Part of a small language model's weights: vocabulary 8192, 3682 steps.
MLP neurons of a small language model. Each row is named by its layer, matrix (gate and up: input weights) and neuron, and shows model dimensions 80-175. Each number is 500 + 50 x the weight over its row's rms, rounded and kept within 0 to 999. Numbers have three digits each. A neuron's up and down rows have the sign that makes its largest values positive.
After each neuron's rows, "fires on" lists the tokens most often at its 100 highest values on Wikipedia text that the model never trained on. A number after a token or word is its count.

L6.gate214:430576490518436483529631453595517576428546399563508488513519484486618494515470482509520495599525491435589442510546482497523440473454482551486540478554491487551502380510461489503522564591446474548462557522553421412479503575493411487462519608475603485550581495535546462460532499526549544509
L6.up214:499571483536489410603503423495521553448460443491484555577592515528625534577478432458550497586427489504479464483493545561519446517468502565468501407561468497424538446476421551521532494512507522390442461526569495558540431477458527493482515542436507498502583426510529632451378497541477539504
fires on: ".\n\n" 25, "." 21, "\n" 17, ")\n" 8, " |" 6, ".\n" 5

L5.gate202:528606487530478482440511454443482560423480494456546570518556599588494496416553552521474577549570449494528577472465581475503395571533529468519482478415467413444478532591480492517524430571602435446392600502492486549462533503462521499508446530504526415478480452509530444460481538484490432503
L5.up202:494544484482554619498623474432487559538537452476510515573508505523466458495504508533448538455448540417480501401435524536509448443497449460541440492357591419486498553467558469518494489559412518531503474473540470556559488439571477485468557543520460501547490520430402522534520468587510468516
fires on: "et" 21, "ro" 16, "oc" 8, "om" 7, "os" 4

L6.gate272:512531553425511379466397544435512505481425545537526490472566501528513457447482519483470520614432485454500482403403545511443520587498454584504401481458484505411629528449548482484564531542452491501529517529529542573461504517495545543421615523517484456553575381465495467526505472507500450440
L6.up272:548549481444400538430507454530531487434532553446561464592434503482503523506417520485480392548435522486516479428541515518481587489542482505567453526524448516516596500532504424395411431459597630500366516419486482551519374535513569482464505429501485497555595532578470537414536360508539432468
fires on: "est" 16, "il" 15, "et" 8, "ul" 6, "ion" 5

L13.gate233:519446471428498469462504507488515486460458473500535528472475576475494449508517465466497535536499483564510469430387527502526467516570474563580499526462538502421426440551483464461495580514523488562588469398533462455513570475463506393561515507470515532486463560482540511537482536479482506545
L13.up233:550535575478475442511553562500518581485522572575508477523503467494467496565494603512527438497509469549467485483636472520563478474411551563614481465485526537484423555515480542440485434577510450487550485592550514516534546530560403437514533469506470527483463443520518453482449494548460522438
fires on: " and" 42, " vis" 5, ";" 4, " American" 4, " Mexican" 4, " of" 4

L6.gate253:527545497540570464521447452581510566498505555360424529472469547559468472533517574531567520502394490487519506481520377439489520510524533496439512473602451513500487456506528502432447517551476471501489547489505540503509488640482413538497467572478547520466507506378552464462547480429425563636
L6.up253:540485511471405485618439549487530512531464493471518465553524494550486498506429406520465560519541540547515526447528496563398401477549551420462499626540519470555532419421435522513580600522486530509450471522569485472562456541423451507391466522485458482485531485483490472531509535489476435539
fires on: " St" 33, "." 22, " pro" 13, " Pro" 13, " Sp" 5

L3.gate333:418468452485499487551569494606536620451448422452566610527540512512526451546476499575458523549491489501551479460515491455466434537477567510514527445462501424487462434578468446519559540451529464487461520482576489486546474446465515582513562588576547498498519472475595536467426506438520517551
L3.up333:598445459448565458489469528454484523385526446572593494517569505490539592560540502550454495568509498453482456487495641503565434484483538558507421431495476459499476475467473525521431454591513446441477585601505500452602501488518476560388469548385573466509536442527443624480492415470532511501
fires on: ".\n\n" 44, "\n" 19, "." 8, ")\n" 7, "\n\n" 6

L9.gate177:562493503393585523500578483415456528418520490402404492479436512515503507513545568527589465478519522435439511499498540550530400563536472448461407544584542468471459509521517500465496474485519475515476533418551498448493560507444487405540405498437538523640389572516586501425542438534587556510
L9.up177:462403450500592471565419500514497558531558553545453477413435447404529443450471574484588492429542541378481514469492601482590461473494565437515561587523531524380478509457502536511476579571516519470431470535503547545527490398490492500531440432534549470510498477594524430489457546527515514443
fires on: " –" 43, " vocals" 5, " bass" 4, " guitar" 4, "et" 4

L5.gate159:575552549508505539545505463497425526564456576448490540491604484464501533588533531482545532515526543482495583408494521538594526461428538484519444468420538378438557506556500504372471431554509496465501550495571582559562516469562558493416528587459548489484550516425443541375481544502573581474
L5.up159:532489550456456499504460388478451530456473508576495492464412556528563518511554515514477472538428385565523461505558528547515423496537447449525573489511509483464527481518492557540371490525454616430524517452547555454493585434481543476528552531485465425481533501518478412491447514474473495450
fires on: "ur" 23, "it" 14, "ter" 11, "om" 8, "é" 5, "er" 5

L3.gate72:496452560462515524461531484483473533491583498509462430414444550422502527471460533537421400488448410492486502477532428514611476473400388525557459484586561558517523526420589496467557489467515438542451504499467391477537528427503465472571533548532558499503392564487441489547436532460533538486
L3.up72:600510484467466508557516496476474523416565542594491508484452475484464525534383530453586518550576555538487529326513466507508432459541498456541530510551573444530484541507520458446464406560392428457501505567686490448539539524513478478482508496516563533564554458508509491492412517470477499441
fires on: " and" 16, "s" 15, "ing" 10, "ed" 10, " of" 8

L3.gate374:532522428513523481531502541566489475417513478509424453607517552535501637564432518456512540568498406539542482470553451559512452457511451449580489529526432481444562514530427459482551553472585468455487491590490490469436534483456390561603544476481471544564384429471484532525397419502450506455
L3.up374:525533546601449429560577429459454511466551437511486525469522628485493508564481552520427507539431506473538490543447524522503445425432522524504520446427349375493460420566517551494439411502454499433427554467515517505535531475482485440478515403415495441581457530481510459397480536485555528468
fires on: "|" 23, ".\n" 16, "\n" 15, ".\n\n" 14, " that" 8, "\".\n\n" 5

L7.gate173:477475412555516475491510548521449546562557528504461498491444476570543386535433609500482544511445521450534586405443514409368431382528481536535429556464528524417533495486573599428524532486446505436507470504479469529533633474568505529475525542435493443464588507437498514466583506510433486465
L7.up173:529502471530468519466534517580539417488512440468506518510517502574460550551492487512542472498595604566451541444533459474481501489634570585488511520461513415431590419527419566566510530492493557580451442575544512559481446571602528384475543521459500506474484501532499600540476490532442494571
fires on: " Pro" 20, " pro" 13, "1" 6, "ur" 6, "ou" 5, "3" 5

L7.gate30:524598492539517552495527508494486442510483543348520486506568509490417609554609485462522570532430483532405508524451555517489424568629399413494493567496463575521480487600545479492532555526488486594602514509509531511461492496532514552510520512449552538519514450534509508372435452593433448452
L7.up30:569445542448556466507476577500523514455472511511480441448618512478454537428512511472450555571540475582439510471419474548456508434514525566557467530490520440554522440487475521561505506508347537410432558487489536422516479456527488592485557486504469512519509496556435446476419437500473512414
fires on: "th" 29, "est" 16, "°N" 12, "st" 10, "nd" 5

L3.gate249:470532442485491528492485473609455515462472500485525475568606602460442512507539536480541470464507513467476457482542551464536449440551394482449383465412529478372458448561539447516499466519535597487466622529496525521604514468548479402491464475517527510479524509463397484437519428438529464498
L3.up249:510456481443554533468587434457546352491450499446568529476520535486489540495508484491551514445500368557504494488525498395432424576566458452553587405526459448565433444578473529499554543507480530505497503521356570468452497534552497465532534542549459479560439519461524552445520503485489487567
fires on: "th" 55, "st" 12, "nd" 9, "rd" 5, "ly" 5, "old" 5

L9.gate249:558548537531465453493431504510521490475443621505503474581514526472566582489440643551590531436511424530469621511482477353450417551494604444515477510567525465456592624519452463487523511511430385398527522526567526514526530522558439447471463514583550526530568536518451446482457507451406567530
L9.up249:450549489429521502543546511533418533531614522561403505518524528578481614479418524436426467574464429458501537399560497448472432567475515518433543466499436496559462477480587536555498461497442513449492432544389557459526492524447453550510567524488525451540431523495495452562461500592407486409
fires on: "'" 22, "et" 15, "I" 8, "it" 7, "’" 5, "ist" 5

L2.gate264:481471434493469448501537489554428573572539445471510567505524507455538492548525536480572561485478519447500394474583483493494450495508477479464453570464534462533511459488629403514506539529426548456492452438548487578534467382483393498517510538523475529471419503519418461585535462433562602632
L2.up264:528457527328529605496431420513555502524362494491486559511432526528466496485507501448452499500520592499567421467500576508455470556535484505454524437518519473521398501457587558506448516526531435494440475529441491511467379501434480487534476396416438424537550467454469612478554610523468473523
fires on: " to" 31, " \"" 20, " not" 16, "n" 13, " both" 8

L9.gate326:537538538541380490529443574498583439530554540455554481531452509493477524544516490480483451460537481479547556522524630412476442418498510525461545548602623556541505467518477462553473571562486596433549529488559518550506431455415503497542498523505553443558545555494474499514579572564546543481
L9.up326:502512532493525420498516496484514443485593453599489484462465516560532539456508518498540556447425494509543573411593532492533474442511458468556624563543480608513522410495462476498403523487528414537531466540566513524526470559470576526727524522545508514489484444428488494573476500505492526533
fires on: "-c" 19, " not" 19, " rec" 6, "z" 5, " en" 5, " ex" 5

L6.gate157:508530463485438495548548561495449527549541449527541420533508520535466502526512508473409488459535570453524423492521527442602410486500495452419574494512503443502422417426472511578416581568533504576510435456548491504460424407414547542472558534525503541500424520550568618506487511398586505522
L6.up157:498447450511565502440541576525460497581485458462489507503450529441567497419568538549551519516529547451513523481504516478433439436386562448519449468538542542450456621472573516480546550449498468496497491481464477513508485530525552466530480374545519375463477539463557565598511417498506510510
fires on: " \"" 78, "\"" 9

L13.gate98:613445559401506502462506440469545580615508503536387470446528591467536567513520531536503501463460509566545536460400546487458466439477567577496469528472582477537533514551466504550508506484431539520478517495517424528457465504499554524581481573552600519544487541448503470432581457572403461402
L13.up98:536502538519588464594523476544539464478463539597457516521532617486523543515392479560599456456551464513500561537550521499517597488516439562560560493405564513482503449566511450506474535547497428514569488495486455514504507477473474411508477542513505466472607443536584458497406527543452544554
fires on: "," 22, " and" 17, " Japanese" 9, " h" 7, " American" 5

L9.gate337:517500471489532454560532427542585426535479505481515428495540489472417573504542400477506477491530556505548472445513524537480501429553614450459516516443529455467475466466466513418530514483490491530490553470499484522571502539545473464447536511543516630578553463386440514491540507657468347606
L9.up337:483519495384632554463527554374539451415494475457477497484499532454479562515537571497491560525557504583444565439519423557573501535481443426599467594461425585463484460436504498464516503529493508487507522432473566513434544442581437473569506479515374550567529425541519564404497463537540535509
fires on: "st" 31, "th" 13, "lect" 7, "vent" 6

L5.gate178:507436523590544433459527516563515457492545449567550485564463537524533528501512532455476478618517466478520385484478545481511525420455488541469524443513463533514521443528509486508566488513440598470498485578545507547498505471491561524437548526490546556548500511510515412428451518497465527444
L5.up178:511552481520513488576492495528454509399494457508516531513533390489532465489422499533450468487427467515488501399456498557590546468514616516530462534578388437447439498571549555555520538483470534471410566440505446467597433496503596490446559551447495506521555522478471501483492446455502504559
fires on: ".\n\n" 53, "\n" 11, " |" 6, "\n\n" 6, ".\n" 5, ")\n" 5

L5.gate126:431474498417437476541527502560441561542572469485472523401539469524471552520547533512541539508547664474518548493531495586468490511428472525477452376457422484538429502525518570501447489449504447435465536531546517431474561514541442522610506445431600508575579545576581442504529526449573537606
L5.up126:470482420484497455525573525601587532537494484531603583433461416510470497571448445553496541491529566472477475401443539550433530538538434621466467465485422421453507451511445523498477503418550519531535560519530510496488509542518505485460510425428491477498538529482512557579453464438569499461
fires on: "ly" 18, "ely" 11, "ively" 9, "ically" 7, " only" 6

L12.gate117:600531541455515523445467475576520541436499490514528568538491548506448606519530526550478521492402489509566522455491452475443444429477490377501427533553491510529609539502493556473515474453481439573464536542495507521474499447409437463636470488484546507539499514407450506518531483483499367468
L12.up117:444453466467566468521571478458626513506411484499544477444489546448454582373527432495536589556455454539485450594466579488465560473531470633497599469467549452555491509600506451516472431490433496483463480492493467507466482582472527504567557444485540523511465470503510481479517581517438523615
fires on: " and" 24, " with" 21, " have" 9, " by" 7, "," 6

L3.gate35:540545546492526582567520470521534505507562511486427477520524571463561495521422505524489488512500475459537487484549542531500551432471511520539523482482428472434541537511558507508354545448473458460499495450565511509520535465498539566491528515515471486493566478438448530515468468473521559567
L3.up35:566539606441482457473516341439460459436505516491459531558487480434603474505388411511556563495544485525518485439485487440548510489481487500496476511571533498498537569549486464518483504499529568508500594506444496537523498577527576499535439440466470569522595561523497454413383486519509471447
fires on: "ur" 19, "man" 10, " Party" 10, "er" 8, "en" 7, "elf" 5

L11.gate217:458485475437440451425533457485509481535504453435464560589507514612565582437495537558405506479540551410532558353601546391431469536537557471484493477484535572526505546445500485449378405499494480429454484517561504464492482463511500490469534452631468549570451522453530471394523502521506561571
L11.up217:443604482461507550536462531434623458475538508515589508537410484552458579525433495547475665497505487465462548541409487629563502607545501534522502503507505545498537538482612546576520422510384533551555446532507536513529449517494459537513508487478537508490503485417488454616506512543439561489
fires on: " re" 46, "et" 5, " an" 4

L9.gate268:594535378541514510481496548487540524541521440418515393564394465503456503575444481457418548487506466594492529571419610463555473588628532499435523464546556501493452518560587482553500536472533517523458512527488485520441528514527480470457435508553559462478471510522552578480583413532473490491
L9.up268:525490572462464408429534462430520494483497571413525606462458485454479490441454453467490545532563521464549529581552504430463512507444581486487518516498614523516483474442532543504486493509574475431439531557485531523386547429526491585529507620501439445471501464519556575564494483523563488552
fires on: "u" 33, "ou" 10, " du" 6, "o" 6, " wa" 5, "ro" 4

L13.gate320:493556412523530474452521472562553499509528576483367514463579588545516498434507499543532486535473524499460517504553517527471400487529470481428507553453543507550489530463489552471546542551542420510510478579509495501467504529533404511598404463458519489550508541428560465520521509470330457518
L13.up320:499509415507504485351494530498447477557428524566423476608539445452443424478508510453531557448534511547484511469497463595495424560510592446441544473506425497471483524451536485614515409406475457574451518512532536543476477463594439440392454543421582518437445528422497496497516550484491573512
fires on: " c" 16, " fl" 13, " Fl" 11, " bl" 11, " Bl" 7

L6.gate172:452532510522547580444431421438439463571473567497616481529573424572415483459530440436551554597476518427485455478432477439460566464492506432551511418511387455507517535544566499559532458582480484518567559476568491486464498461493597515407572517535542579461477458495490460525539421544489567455
L6.up172:532448441508441541467444523429464514481531558516487541557500536570544504427447580508432515476530450476476569496557432451422558566526501568487403516506457451505518609551583432454473426552483548562457446539509556514519556513541594419408450468586539566581498576459551469536549468469486588505
fires on: "ul" 23, "am" 9, "p" 7, "et" 7, "v" 5, "att" 4